From a checkpoint of a small transformer trained on Wikipedia: LayerNorm before each block, capped logits.
MLP neurons of a small language model. Each row is named by its layer, matrix (up: input weights; down: output weights) and neuron, and shows model dimensions 48-175. Each number is 50 + 10 x the weight over its row's rms, rounded and kept within 0 to 99.
After each neuron's rows, "fires on" lists the tokens most often at its 100 highest values on Wikipedia text that the model never trained on.

L8.up39:35 50 67 61 53 49 65 51 49 37 32 29 43 51 54 43 44 74 52 44 39 61 65 64 61 54 45 51 40 60 56 45 39 56 48 46 55 56 50 50 42 35 48 34 46 39 45 37 44 54 47 26 50 44 60 57 49 54 46 46 65 65 40 47 55 34 57 40 62 54 51 53 50 28 43 50 64 54 37 64 53 54 58 59 32 46 35 57 61 51 66 53 56 63 41 43 51 75 54 54 37 54 59 53 35 48 45 48 55 46 54 61 53 39 47 42 54 27 81 53 67 50 54 60 50 41 37 52
L8.down39:55 59 52 50 52 41 47 43 58 53 58 50 47 32 45 48 63 55 45 60 52 42 63 30 61 66 42 45 57 37 60 61 54 61 51 35 69 50 53 46 48 60 61 59 49 31 44 69 57 75 53 48 51 49 51 39 49 54 33 56 41 51 45 44 43 64 48 30 40 19 47 60 33 50 38 61 49 47 41 48 58 45 43 67 39 52 52 57 64 53 47 53 51 66 29 43 48 45 51 52 68 49 41 56 49 26 60 33 51 56 54 71 45 35 56 32 62 36 52 59 42 48 52 54 44 56 56 42
fires on: " acc", "cc", "c", " inc", " disc", "inc"

L6.up909:42 31 52 64 60 50 36 45 55 53 56 66 61 43 64 39 34 52 50 45 52 44 42 58 37 52 35 40 38 47 62 69 40 72 57 49 52 54 54 58 43 27 57 47 49 52 61 50 55 42 68 69 66 48 60 66 55 57 50 44 53 48 57 67 54 51 54 31 60 50 56 49 32 45 39 66 63 39 58 47 56 33 48 57 52 48 73 34 59 43 66 39 51 48 53 57 58 55 47 58 59 49 42 54 38 47 54 32 38 53 33 62 39 59 38 45 42 47 58 61 47 56 56 42 43 46 30 48
L6.down909:59 50 47 63 57 63 52 55 48 66 51 36 59 48 44 58 51 50 29 30 53 58 47 62 62 40 59 60 43 47 71 45 40 48 61 66 50 49 55 65 49 69 47 51 53 48 42 55 42 62 51 62 37 48 40 49 64 73 43 32 55 52 36 47 46 36 57 47 47 57 53 63 51 34 43 40 47 49 68 51 56 52 53 34 50 44 56 64 55 58 68 47 54 50 63 57 61 73 50 54 51 35 40 48 47 63 75 42 52 61 41 65 63 40 61 47 46 46 51 40 35 65 57 43 36 43 42 57
fires on: " Br", " Pr", "r", "ra"

L5.up800:42 51 59 52 73 64 38 48 51 42 47 45 55 41 59 36 38 45 57 57 76 39 59 61 50 51 40 38 61 42 44 44 36 61 28 39 41 49 45 44 66 56 59 68 52 47 41 46 26 57 49 39 62 38 33 41 65 42 71 54 44 59 43 42 55 47 50 48 39 50 35 49 45 55 31 39 43 60 61 69 53 65 51 32 41 58 49 48 48 48 57 49 54 43 45 56 48 47 54 45 70 58 52 51 35 43 54 52 52 68 59 52 27 44 52 36 48 42 68 45 42 33 47 46 40 23 39 50
L5.down800:44 36 60 51 64 50 55 55 52 61 50 66 46 56 48 27 37 67 47 61 62 51 42 36 57 46 46 57 59 62 47 54 44 62 58 36 32 35 53 62 45 65 46 52 45 49 40 55 51 50 70 22 51 61 39 65 35 51 50 25 44 42 66 39 63 42 49 66 55 39 48 45 46 63 40 47 41 66 36 52 39 51 51 40 53 42 48 53 48 43 52 30 27 60 61 47 73 48 66 44 58 39 38 55 71 57 62 53 51 45 38 54 47 34 37 50 54 59 43 46 51 48 44 44 41 46 55 48
fires on: "c", "v", "in", "n", "o", "fl"

L6.up686:49 45 64 47 42 36 41 64 38 38 35 50 44 47 44 69 50 38 55 58 66 54 67 58 58 50 46 58 49 57 60 53 46 33 47 40 40 45 45 47 66 48 56 62 44 53 67 58 50 77 66 52 63 45 61 42 56 43 38 58 52 64 38 52 62 54 51 34 50 43 45 48 68 35 71 43 35 49 46 47 63 50 50 46 66 60 39 34 45 38 44 43 46 54 57 42 36 42 41 40 51 50 34 49 52 68 52 61 43 44 36 58 34 57 27 57 49 72 52 47 49 57 62 53 34 47 60 45
L6.down686:39 63 63 63 61 45 53 67 46 54 44 35 31 47 31 55 63 30 55 56 57 45 59 44 78 53 51 48 62 55 60 37 61 52 58 74 44 49 36 56 51 63 50 45 33 51 56 49 58 67 57 51 69 61 61 47 51 38 41 34 36 47 47 65 62 49 51 46 72 51 59 53 62 58 51 56 63 75 58 47 39 58 70 60 53 47 36 47 28 50 40 37 57 44 52 57 51 34 62 56 51 44 50 48 53 52 52 39 50 52 41 47 47 63 54 64 51 57 46 55 58 49 32 66 57 28 58 50
fires on: " a", "erv", "ial", "ell", "id", "i"

L3.up877:49 39 48 57 49 69 35 38 60 56 49 44 30 45 52 43 44 54 68 52 63 63 36 53 38 59 40 67 40 55 33 56 52 45 46 61 52 62 44 49 27 48 47 68 57 61 58 49 71 42 37 51 62 69 37 66 55 41 58 52 35 47 52 51 45 51 59 54 42 52 58 29 45 31 52 65 49 50 49 29 66 54 54 48 64 56 39 48 36 56 55 44 57 47 45 39 61 46 50 75 47 38 55 37 47 66 46 53 34 33 50 52 54 65 40 56 40 38 53 55 55 41 52 46 54 59 50 61
L3.down877:32 49 45 58 40 50 50 43 61 44 52 54 50 28 44 37 40 56 56 38 43 59 48 37 48 46 35 78 65 45 36 43 49 47 50 28 40 55 33 60 34 49 48 62 20 56 62 52 61 47 42 51 52 51 52 54 43 73 56 63 55 46 49 71 39 51 32 56 59 58 62 42 62 44 40 51 52 45 46 54 46 50 52 35 45 45 68 50 51 45 45 40 62 44 55 47 41 67 49 73 53 42 50 56 47 50 52 50 55 33 53 45 50 53 50 43 55 39 53 61 38 75 41 65 45 60 73 25
fires on: "ic", "it", "er", "et", "oc", "ain"

L5.up828:33 51 48 44 45 54 49 61 48 39 38 52 67 47 62 39 46 65 58 55 48 58 32 37 42 35 56 42 55 57 43 29 52 43 57 50 67 30 67 53 54 51 63 64 51 63 46 56 42 42 41 58 55 48 49 30 71 62 65 59 50 48 32 52 21 60 55 40 59 46 57 31 54 47 51 56 53 43 54 53 40 39 51 36 54 60 59 58 41 50 55 35 63 54 65 41 69 45 53 47 45 53 39 52 65 43 57 50 34 51 46 70 58 33 45 42 47 46 38 56 42 45 40 61 43 67 39 37
L5.down828:68 48 48 47 33 49 43 41 42 37 42 56 49 43 61 90 48 43 45 46 54 44 54 41 51 48 49 42 34 62 56 41 33 32 59 36 46 55 49 43 64 65 58 52 47 54 51 52 51 54 38 41 62 50 42 53 47 40 66 53 35 58 49 55 56 54 55 32 58 58 59 42 36 50 49 57 55 27 53 55 53 44 43 51 42 33 50 50 39 74 55 29 53 38 38 53 75 45 42 54 60 61 43 61 32 54 60 50 47 60 62 52 53 52 44 53 44 51 59 61 37 48 56 49 57 47 40 47
fires on: " (", "B", "E", "s", "v", "it"

L5.up653:37 47 52 52 50 46 50 62 24 53 60 36 54 59 53 50 50 38 57 59 43 55 49 50 43 48 48 43 45 63 61 39 54 41 37 59 45 37 53 51 40 39 56 66 53 64 60 57 45 51 45 60 40 53 55 55 51 53 52 38 44 42 47 63 26 59 46 58 57 59 48 40 54 33 50 50 63 64 57 53 57 48 32 41 52 47 63 53 45 56 56 35 49 56 48 52 57 43 43 43 58 60 60 40 47 62 81 50 53 46 39 55 45 45 40 55 55 32 53 48 47 39 40 46 55 58 43 47
L5.down653:66 36 55 40 54 51 46 37 52 54 57 40 55 45 24 48 41 50 64 45 47 37 39 65 52 48 72 53 50 59 47 43 55 55 66 63 68 54 52 42 56 48 59 57 35 56 59 52 25 47 45 52 40 55 61 54 50 56 59 47 50 43 46 71 46 37 52 51 52 55 51 59 49 52 34 48 63 43 41 52 42 53 44 51 32 55 65 61 38 52 53 56 57 41 70 52 55 43 46 62 33 48 54 31 19 45 51 47 47 50 26 48 46 39 47 34 45 48 49 57 49 55 34 50 50 55 62 61
fires on: "ed", "ing", "al", "aining", "als", "at"

L6.up22:32 65 47 44 63 63 53 61 44 37 48 50 46 50 55 38 66 49 45 57 47 71 50 40 52 64 59 66 46 44 27 48 45 61 46 60 50 53 49 64 31 52 41 50 45 56 50 44 35 39 49 48 63 70 35 49 37 48 58 69 61 54 64 45 60 29 50 42 52 50 61 48 58 53 46 67 57 45 50 62 41 52 48 41 46 62 37 46 43 62 59 48 33 40 35 39 54 45 32 53 53 56 36 36 39 47 45 48 63 56 60 39 66 50 41 47 53 47 57 45 47 70 49 63 62 57 51 43
L6.down22:48 49 63 39 40 46 64 51 32 54 43 30 46 49 57 63 51 33 49 46 51 59 52 32 53 51 58 48 49 42 40 51 47 64 42 59 51 65 66 43 71 52 53 68 59 54 46 34 53 53 41 54 60 64 35 35 48 53 49 49 42 67 54 44 53 49 55 53 50 51 58 57 52 60 61 60 53 45 49 49 46 48 58 34 40 43 45 50 56 66 52 53 57 68 43 53 52 41 46 40 58 32 63 61 32 41 67 54 35 54 50 51 64 57 60 62 54 51 47 67 23 68 54 26 39 41 47 41
fires on: " and", ",", "ly", "ely", " or"

L5.up152:46 50 50 56 53 50 63 54 49 56 35 47 52 53 31 53 53 24 50 58 48 60 46 53 44 51 49 34 68 51 44 35 50 53 49 69 41 51 62 45 46 35 42 50 49 52 67 56 54 65 40 39 44 44 52 25 44 61 44 50 48 63 51 41 55 59 55 53 52 42 52 51 57 67 49 44 59 75 42 31 50 33 43 47 36 67 61 60 64 44 68 51 43 44 43 51 58 38 47 49 55 47 43 41 67 61 37 51 49 54 56 60 51 42 60 41 56 47 45 59 53 62 53 46 41 61 59 53
L5.down152:49 57 46 62 47 57 47 65 58 45 35 41 37 29 70 39 46 44 66 52 58 42 54 44 30 49 58 55 57 25 43 19 51 51 51 61 35 52 49 61 51 69 49 69 50 48 48 59 39 67 47 70 36 64 42 42 52 69 53 40 55 51 44 48 50 60 60 50 44 46 48 62 36 54 45 49 39 49 42 66 43 63 46 44 60 52 55 49 34 62 54 38 35 63 53 65 43 40 63 31 48 48 48 31 44 43 40 43 51 55 58 58 46 46 50 35 58 55 53 53 42 61 67 46 49 33 48 51
fires on: " to", " co", "el", "ra", "yl", "oll"

L5.up242:66 40 52 27 48 72 52 37 60 40 75 45 40 70 41 43 66 48 52 57 45 64 61 45 66 58 81 62 62 37 58 60 44 56 48 38 62 58 63 52 65 45 37 51 46 43 44 56 63 49 52 40 54 45 36 65 39 41 69 66 46 37 55 50 52 31 47 57 44 46 59 44 56 45 49 42 58 55 48 26 34 68 59 47 58 46 39 74 51 42 29 56 51 52 42 49 49 40 53 54 42 28 55 66 61 60 44 42 38 63 57 51 66 50 51 46 43 40 54 39 45 50 30 46 43 41 43 55
L5.down242:38 60 46 54 45 40 44 38 53 51 58 54 50 56 41 60 68 50 31 35 57 49 59 33 48 52 71 30 31 53 54 48 50 50 50 42 32 46 37 33 60 37 66 63 61 69 40 54 52 49 54 54 62 59 36 49 60 40 51 49 58 47 67 60 64 48 66 67 33 52 59 53 38 57 41 32 52 59 43 53 52 55 55 50 41 42 51 47 49 52 41 36 50 73 40 58 42 38 32 65 73 48 54 53 57 62 43 53 47 46 65 47 46 47 42 47 43 57 54 56 48 57 43 55 52 41 34 32
fires on: "w", "t", "it", " and", "h", "a"

L3.up953:50 36 53 53 46 63 42 38 38 57 38 52 55 35 49 48 51 31 42 56 52 53 46 61 61 56 46 37 68 42 53 54 41 33 45 52 48 57 72 42 48 45 47 60 51 45 57 56 39 50 62 52 51 53 45 58 41 64 36 59 43 40 48 45 55 25 43 40 47 70 60 68 49 43 55 54 64 60 54 40 52 58 38 67 69 37 51 52 39 50 53 44 53 56 55 82 31 54 39 55 53 47 29 61 43 40 48 48 40 59 53 58 56 60 53 30 63 49 67 62 53 52 55 74 61 44 46 55
L3.down953:34 39 57 63 63 50 46 42 55 46 52 65 47 41 42 45 40 61 39 57 45 47 48 56 43 64 49 45 56 44 66 56 52 44 49 73 45 30 58 43 53 49 42 63 66 28 46 61 55 51 54 54 45 27 33 58 43 73 59 27 67 45 49 54 48 38 49 58 45 35 71 39 53 41 44 63 64 58 47 44 57 48 50 67 64 58 55 55 46 44 61 38 67 62 47 47 46 65 39 58 47 46 40 41 60 49 52 44 34 35 33 61 45 58 55 41 50 49 58 55 25 37 76 52 50 42 49 67
fires on: " pr", " Pr", " en", "r"

L6.up30:46 50 33 52 59 48 42 33 52 58 56 34 50 53 58 42 50 30 43 61 71 53 46 70 59 49 55 52 53 69 56 47 40 59 61 39 32 51 40 47 49 50 61 41 59 53 43 47 54 70 46 54 75 54 51 43 54 48 65 62 43 47 40 52 49 48 41 50 53 51 32 68 52 70 43 57 31 35 48 70 72 38 45 49 55 46 38 59 43 52 57 73 58 50 50 58 38 38 44 44 50 52 48 47 42 54 42 51 47 63 59 47 46 50 58 52 44 51 48 53 49 60 51 42 30 54 44 55
L6.down30:38 48 54 41 55 26 38 54 46 57 45 45 37 44 48 43 56 54 41 46 57 47 58 56 50 39 44 72 56 65 56 52 58 45 29 46 48 49 43 27 65 52 56 45 56 51 48 42 38 61 66 58 71 61 46 69 50 43 52 36 54 48 53 36 57 46 57 38 43 57 68 55 37 40 27 47 62 50 35 54 71 61 59 47 66 43 73 53 46 50 63 53 64 46 49 50 45 50 60 51 35 40 62 37 48 38 47 35 54 67 19 71 64 58 60 68 51 59 53 58 43 41 62 43 34 47 31 53
fires on: " v", " serv", "el", "p", "em"

L3.up614:61 33 43 57 74 54 42 40 43 47 38 41 38 38 46 31 36 50 65 58 62 52 42 52 46 62 53 36 49 48 31 63 46 52 60 53 41 66 60 45 42 51 54 59 38 62 38 52 52 49 36 48 66 42 52 51 38 60 49 73 40 48 42 41 48 63 48 57 53 43 59 36 53 61 40 44 74 53 59 52 58 37 54 37 61 63 50 59 49 55 53 60 36 39 65 58 51 42 46 54 52 53 56 55 65 68 47 49 52 51 63 54 58 52 46 42 59 54 56 41 67 58 50 52 53 33 48 46
L3.down614:39 58 39 40 61 55 45 42 44 61 36 47 47 44 51 33 51 50 48 66 58 55 35 65 53 60 61 44 55 66 56 51 50 50 63 64 41 49 55 67 42 59 48 46 41 43 38 42 48 53 54 43 67 47 54 61 52 53 41 45 36 62 55 30 38 35 60 48 59 50 43 59 48 56 42 66 40 61 29 66 43 64 38 18 62 39 22 37 53 54 52 40 50 49 66 58 47 46 63 65 41 62 59 47 40 45 29 55 38 36 48 70 63 40 43 48 58 40 34 53 57 63 67 65 36 39 36 61
fires on: " co", " Co", "ourn", "el", "por"

L5.up475:54 64 27 45 46 55 41 51 36 47 60 28 69 55 64 45 44 41 63 53 47 77 30 51 28 62 45 42 65 54 38 53 40 43 52 55 52 59 57 33 37 54 42 55 40 55 67 41 32 46 54 70 57 59 45 51 47 56 61 61 60 50 34 42 43 40 32 43 59 55 58 46 29 44 38 63 72 39 58 56 55 44 35 25 31 52 49 46 50 60 48 66 48 50 45 57 66 27 25 51 38 49 39 46 52 33 47 52 65 48 52 45 56 44 48 60 49 53 65 51 42 52 61 54 51 51 66 41
L5.down475:26 60 53 40 40 48 55 47 41 50 42 36 47 50 50 54 43 51 40 50 42 58 53 49 42 66 50 51 50 52 56 51 48 49 48 71 57 71 44 28 51 51 59 59 43 50 48 51 37 65 53 66 41 41 40 41 54 53 48 55 56 64 52 41 49 51 42 50 59 42 21 54 41 57 44 71 53 47 48 61 35 63 50 42 64 50 69 47 61 53 56 59 55 58 48 54 64 33 47 55 42 39 47 47 33 45 63 77 51 54 39 61 59 65 56 54 58 40 56 32 51 53 30 34 59 46 62 55
fires on: " and", "ly", "ely", "o", ","

L6.up696:50 39 58 58 54 78 40 60 55 49 37 50 49 52 35 57 53 55 40 57 63 52 67 62 30 49 44 51 70 37 59 40 43 50 43 52 47 47 53 33 47 37 49 66 54 54 35 32 47 53 49 44 50 56 28 53 58 49 56 39 70 57 35 29 56 35 73 57 41 50 46 47 46 37 27 43 58 32 62 59 36 46 48 67 59 68 44 48 54 51 43 31 59 59 56 52 55 43 43 38 41 66 72 57 46 64 61 62 45 53 50 53 58 56 56 42 30 50 47 48 68 39 30 50 49 48 58 55
L6.down696:39 38 49 55 56 48 61 47 61 56 59 49 43 59 41 51 54 51 52 61 43 61 62 51 47 49 42 49 46 54 38 50 56 57 48 55 38 28 51 50 57 59 51 59 51 68 56 54 53 57 72 53 39 52 38 67 57 38 47 52 56 51 41 63 39 50 46 48 52 40 51 56 55 59 29 30 62 38 33 27 55 46 46 43 59 44 51 78 54 36 37 67 29 56 43 51 42 40 47 60 52 50 40 59 58 65 47 42 57 57 53 33 29 57 54 71 33 39 43 51 39 35 56 59 54 48 44 37
fires on: "n", "v", "ion", " Pre", "g", "enn"

L6.up878:34 62 63 45 50 58 43 61 55 54 56 63 49 53 34 54 52 57 60 54 32 58 59 65 59 56 65 53 29 49 41 52 53 64 47 61 60 62 41 53 45 47 49 42 59 54 62 29 36 50 40 27 54 60 43 43 47 34 39 42 42 46 52 68 52 43 60 36 53 53 50 48 36 47 61 49 50 64 51 44 57 56 52 59 49 61 45 59 42 43 59 36 40 42 49 47 50 56 49 37 60 52 55 58 52 69 56 52 47 72 50 39 50 50 51 48 52 50 41 50 47 63 51 53 32 59 37 57
L6.down878:57 42 64 61 39 53 58 45 42 49 51 53 30 58 42 60 75 31 59 52 38 64 69 44 51 38 44 70 49 40 39 60 45 61 39 60 54 56 54 47 54 40 34 53 50 55 47 33 53 56 39 67 42 73 48 29 43 44 62 50 45 51 39 44 54 54 48 33 54 58 44 55 41 59 67 54 53 61 38 38 56 66 46 58 60 37 64 49 73 46 58 56 46 36 44 51 71 38 51 60 56 34 55 37 60 62 59 45 50 65 46 48 57 72 52 56 41 60 41 56 59 49 57 32 69 54 66 38
fires on: " of", " in", " and", " for"

L5.up1:45 40 50 44 50 49 51 64 34 53 40 34 60 43 47 44 47 58 51 57 54 50 64 52 49 34 34 65 44 52 56 48 56 40 47 66 45 48 48 47 54 51 50 53 53 57 51 43 51 50 40 40 42 43 61 41 42 49 66 54 51 69 55 47 56 46 37 56 38 60 53 39 61 46 66 58 38 37 50 45 70 51 47 58 46 35 47 64 48 47 40 73 34 49 39 34 65 44 67 57 46 45 51 42 54 71 44 62 50 49 31 49 49 52 42 41 51 48 38 56 56 45 63 74 35 46 67 44
L5.down1:49 49 47 60 40 55 68 51 58 47 42 50 48 45 32 56 25 60 64 56 56 28 63 46 53 30 60 55 43 24 55 38 67 52 48 71 58 68 55 50 55 49 68 35 40 41 56 45 61 52 51 39 49 47 41 53 56 54 56 42 47 47 63 47 49 52 55 58 49 51 41 41 56 60 43 58 35 59 61 39 45 35 59 36 56 44 52 68 62 49 45 62 59 44 33 37 57 57 60 52 34 44 37 39 43 40 53 54 63 54 39 56 43 59 38 44 51 50 44 42 47 39 59 32 50 48 32 39
fires on: "ack", "ip", "ine", "im", "orm", "ion"

L6.up722:59 45 54 40 45 51 50 60 48 28 38 57 41 66 34 49 42 36 48 72 56 47 37 64 46 38 51 64 52 48 41 51 43 63 68 51 61 35 58 51 43 55 41 71 56 57 40 53 38 38 52 48 68 50 51 42 59 54 56 65 68 42 61 42 59 64 48 47 31 48 44 45 38 40 64 54 49 31 54 54 57 36 60 38 58 58 35 45 52 59 59 43 60 55 49 45 68 45 42 28 48 36 51 66 55 65 40 44 62 69 57 47 57 26 48 46 66 58 60 35 55 36 55 55 60 56 30 61
L6.down722:55 48 74 55 43 52 45 54 38 41 64 39 51 57 38 69 50 47 44 51 53 54 64 52 69 56 55 53 52 45 52 38 44 44 56 52 51 48 65 38 60 47 46 54 42 47 51 50 61 46 44 56 52 38 49 58 69 50 54 54 46 52 41 62 45 64 51 62 56 44 45 61 58 65 36 63 42 45 48 41 39 43 35 23 48 44 52 33 72 67 50 42 46 58 39 47 53 56 50 52 27 40 47 30 46 40 44 42 48 58 45 49 49 58 65 58 55 57 47 69 48 50 50 52 32 50 32 40
fires on: "t", "ed", "ing", "et", "im"

L5.up20:41 47 36 52 41 52 48 32 39 41 46 52 46 47 53 63 61 57 61 78 73 62 38 52 58 46 55 48 56 43 44 45 56 54 43 45 51 50 39 75 38 48 46 57 40 64 58 55 61 41 38 51 37 47 41 66 42 47 63 70 38 37 46 44 62 44 58 51 38 59 61 52 39 45 65 49 48 55 46 60 50 56 50 57 52 57 63 47 45 43 27 49 51 60 60 73 42 46 42 51 66 64 56 44 51 67 53 39 55 53 46 36 47 50 42 44 69 57 55 40 57 48 45 59 57 47 76 52
L5.down20:44 55 58 52 54 34 65 44 46 55 51 50 40 34 45 48 43 47 68 49 44 37 70 54 50 40 40 45 50 53 44 38 51 59 58 71 50 49 55 51 74 34 69 55 58 57 58 50 52 52 44 48 38 64 70 35 62 24 40 48 50 65 53 65 58 35 71 42 49 56 54 66 56 71 49 48 33 59 36 63 50 42 71 31 52 59 65 38 69 38 45 40 57 38 44 47 68 60 49 58 42 42 48 61 61 46 47 56 47 31 50 45 64 56 51 50 35 55 42 58 59 71 76 49 45 52 57 47
fires on: " and", ",", "an", "ual", "al", "ational"

L6.up36:57 69 54 59 55 44 48 48 36 50 55 42 54 47 44 52 38 68 44 60 51 70 45 51 56 47 51 41 64 42 37 45 45 56 49 57 21 54 69 59 45 45 55 54 35 38 58 33 47 62 32 59 51 68 45 38 40 59 26 46 58 70 59 45 60 37 48 39 53 46 36 71 51 52 46 61 69 51 57 64 36 54 31 37 46 45 51 51 39 49 37 51 36 50 34 42 37 17 46 41 52 62 42 46 38 52 51 46 39 61 48 52 54 34 50 48 53 34 53 35 51 57 56 50 60 58 68 53
L6.down36:52 56 53 42 52 58 41 55 45 58 53 43 40 62 51 36 52 60 52 62 26 62 56 50 48 52 53 52 59 30 52 49 55 54 49 46 54 43 65 37 53 39 44 52 57 41 33 32 37 61 36 47 46 49 23 44 65 69 50 44 44 59 51 44 52 62 60 44 50 50 42 37 64 73 33 54 61 48 58 51 40 61 39 39 45 51 55 49 56 69 74 29 37 59 34 50 50 43 45 35 54 46 55 39 53 48 68 45 44 50 48 51 70 60 61 25 42 64 58 47 53 62 64 49 66 51 43 41
fires on: " be", "ly", "ely", " and", "elf"

L5.up196:33 35 42 56 48 50 75 51 51 57 56 55 54 57 67 56 60 41 65 53 44 64 64 41 38 50 61 52 53 34 58 59 50 56 50 45 52 23 59 60 51 48 53 55 62 58 59 47 70 58 48 56 46 52 58 53 54 51 65 53 66 51 49 61 62 27 59 51 49 66 50 53 45 45 48 47 67 40 52 40 58 46 54 59 56 70 44 49 50 25 57 69 65 65 48 36 70 51 47 57 52 49 47 60 46 66 60 43 68 45 53 40 26 42 34 45 52 53 52 39 43 62 49 42 47 46 42 53
L5.down196:48 47 35 63 55 52 56 38 51 54 66 32 55 53 58 52 53 38 44 54 46 68 55 46 53 50 41 57 34 38 61 57 47 44 53 32 54 43 38 50 64 44 42 50 60 43 39 30 65 64 40 37 42 67 52 52 44 40 62 40 43 50 58 44 60 51 52 46 59 48 41 48 56 46 55 66 41 44 36 40 45 34 55 56 51 45 47 50 39 41 68 50 59 35 50 30 54 33 34 59 59 49 44 62 52 63 47 76 51 50 55 47 56 51 29 48 41 42 53 58 54 67 35 64 46 52 65 39
fires on: " Har", "h", "id", "ur", "ey"

L6.up309:43 39 48 45 34 76 46 48 59 44 50 42 63 52 49 52 54 48 49 43 63 71 57 47 62 52 61 50 44 35 51 47 51 66 45 43 61 61 70 65 44 60 49 56 47 66 40 50 41 33 40 52 38 58 34 45 52 65 66 61 33 61 40 30 60 32 40 55 58 66 63 40 52 49 60 45 45 51 69 48 54 56 51 32 55 48 62 61 47 47 52 43 48 38 51 55 39 56 41 37 53 55 59 35 48 66 55 65 34 64 52 45 53 39 52 53 43 41 53 72 43 61 47 64 47 51 44 53
L6.down309:52 50 41 56 51 47 43 38 56 43 53 31 46 55 51 43 74 39 42 62 44 65 56 62 32 39 47 45 47 48 45 62 41 51 40 69 40 43 54 33 43 47 39 45 52 46 66 35 51 50 41 51 59 57 39 51 50 43 50 60 56 49 53 64 50 47 48 47 39 42 48 64 53 55 59 50 48 50 30 57 59 44 53 51 52 47 39 41 61 59 59 35 32 42 56 45 73 32 51 57 48 41 55 44 48 49 44 33 29 55 70 49 52 44 52 35 45 49 26 45 56 57 48 44 52 30 65 44
fires on: " and", ",", " or"

L6.up345:50 46 54 52 52 34 56 54 49 39 52 59 51 40 56 44 55 44 55 46 48 50 35 48 44 52 31 66 42 48 48 39 45 56 53 49 52 77 60 46 44 41 40 52 65 79 58 44 52 52 56 58 49 56 50 54 39 38 58 62 48 51 55 36 51 34 39 66 44 58 42 49 52 51 43 60 52 42 52 55 43 44 50 37 48 47 44 47 62 61 36 39 63 34 38 43 61 62 57 53 51 52 64 42 55 46 55 37 50 51 65 57 55 50 45 69 36 42 31 58 38 57 30 71 49 54 43 60
L6.down345:34 57 39 62 44 47 44 56 62 57 47 36 52 59 69 31 39 62 45 54 48 56 40 26 50 46 56 63 63 49 48 42 58 34 54 34 55 40 39 65 49 42 63 51 49 54 64 47 70 36 33 45 47 76 35 50 69 66 56 41 55 47 36 36 42 49 46 50 45 42 38 40 64 48 67 51 50 51 40 64 73 50 57 62 61 45 54 54 65 35 53 52 57 51 57 49 69 47 46 48 49 52 35 58 50 45 51 52 38 48 47 53 30 56 46 66 57 37 57 44 49 39 59 54 61 55 48 61
fires on: "it", "id", "ic", "on", "ated", "olog"

L6.up906:59 64 54 57 53 66 47 41 54 31 45 56 37 32 52 63 35 51 60 45 52 53 47 56 62 46 56 52 47 47 49 56 33 53 54 51 49 51 50 53 48 43 59 11 58 63 51 59 45 39 48 64 37 62 52 47 44 28 43 58 40 59 63 50 38 50 30 37 48 55 51 58 55 54 44 67 61 44 46 52 63 49 58 63 52 57 47 37 62 30 66 56 53 43 34 65 56 43 48 67 52 54 50 36 62 47 23 35 33 75 68 55 38 46 58 57 52 41 50 53 32 51 43 70 64 53 65 36
L6.down906:38 63 59 43 56 53 52 62 44 31 56 40 33 42 49 42 56 50 39 51 59 45 43 52 57 44 74 59 58 30 56 59 46 57 64 44 55 47 51 46 66 46 68 46 69 68 48 51 68 53 53 36 51 46 47 46 49 38 50 54 70 34 41 54 49 43 46 60 41 32 39 63 40 44 73 27 58 36 37 62 47 54 45 69 58 40 45 52 44 39 31 33 55 68 42 57 46 69 59 50 36 54 46 56 51 67 76 50 58 42 40 52 40 45 65 45 52 52 46 48 49 42 34 45 64 59 42 63
fires on: "on", "el", "al", "it", "er", "or"

L3.up257:47 39 54 41 47 45 71 62 55 35 65 70 60 55 49 44 50 60 54 50 44 68 62 56 49 54 49 45 40 58 58 64 52 48 52 54 43 62 49 63 61 47 49 62 62 73 33 40 67 40 37 63 60 51 62 45 50 78 51 48 44 36 41 58 46 49 53 51 56 48 41 41 40 45 62 36 52 57 74 51 53 44 27 34 50 44 50 56 30 44 59 59 47 49 53 42 54 52 29 54 48 42 63 51 51 52 64 50 53 59 40 38 44 45 49 41 53 46 46 68 68 43 59 47 45 45 53 64
L3.down257:47 58 54 44 59 39 45 52 49 40 54 40 57 53 51 51 29 43 49 59 45 54 45 69 50 52 38 64 49 57 43 60 50 52 35 43 57 51 42 56 61 37 53 60 56 59 59 58 64 47 53 50 48 51 48 56 38 59 46 62 24 60 55 49 46 37 58 47 46 64 59 55 24 44 47 57 53 52 64 75 54 64 49 31 31 44 56 51 34 57 54 30 55 33 53 53 29 67 51 41 22 53 43 42 42 60 49 54 37 37 49 50 65 54 45 60 68 46 46 57 41 56 34 28 49 37 37 57
fires on: "ames", "als", "s", "al", "ics"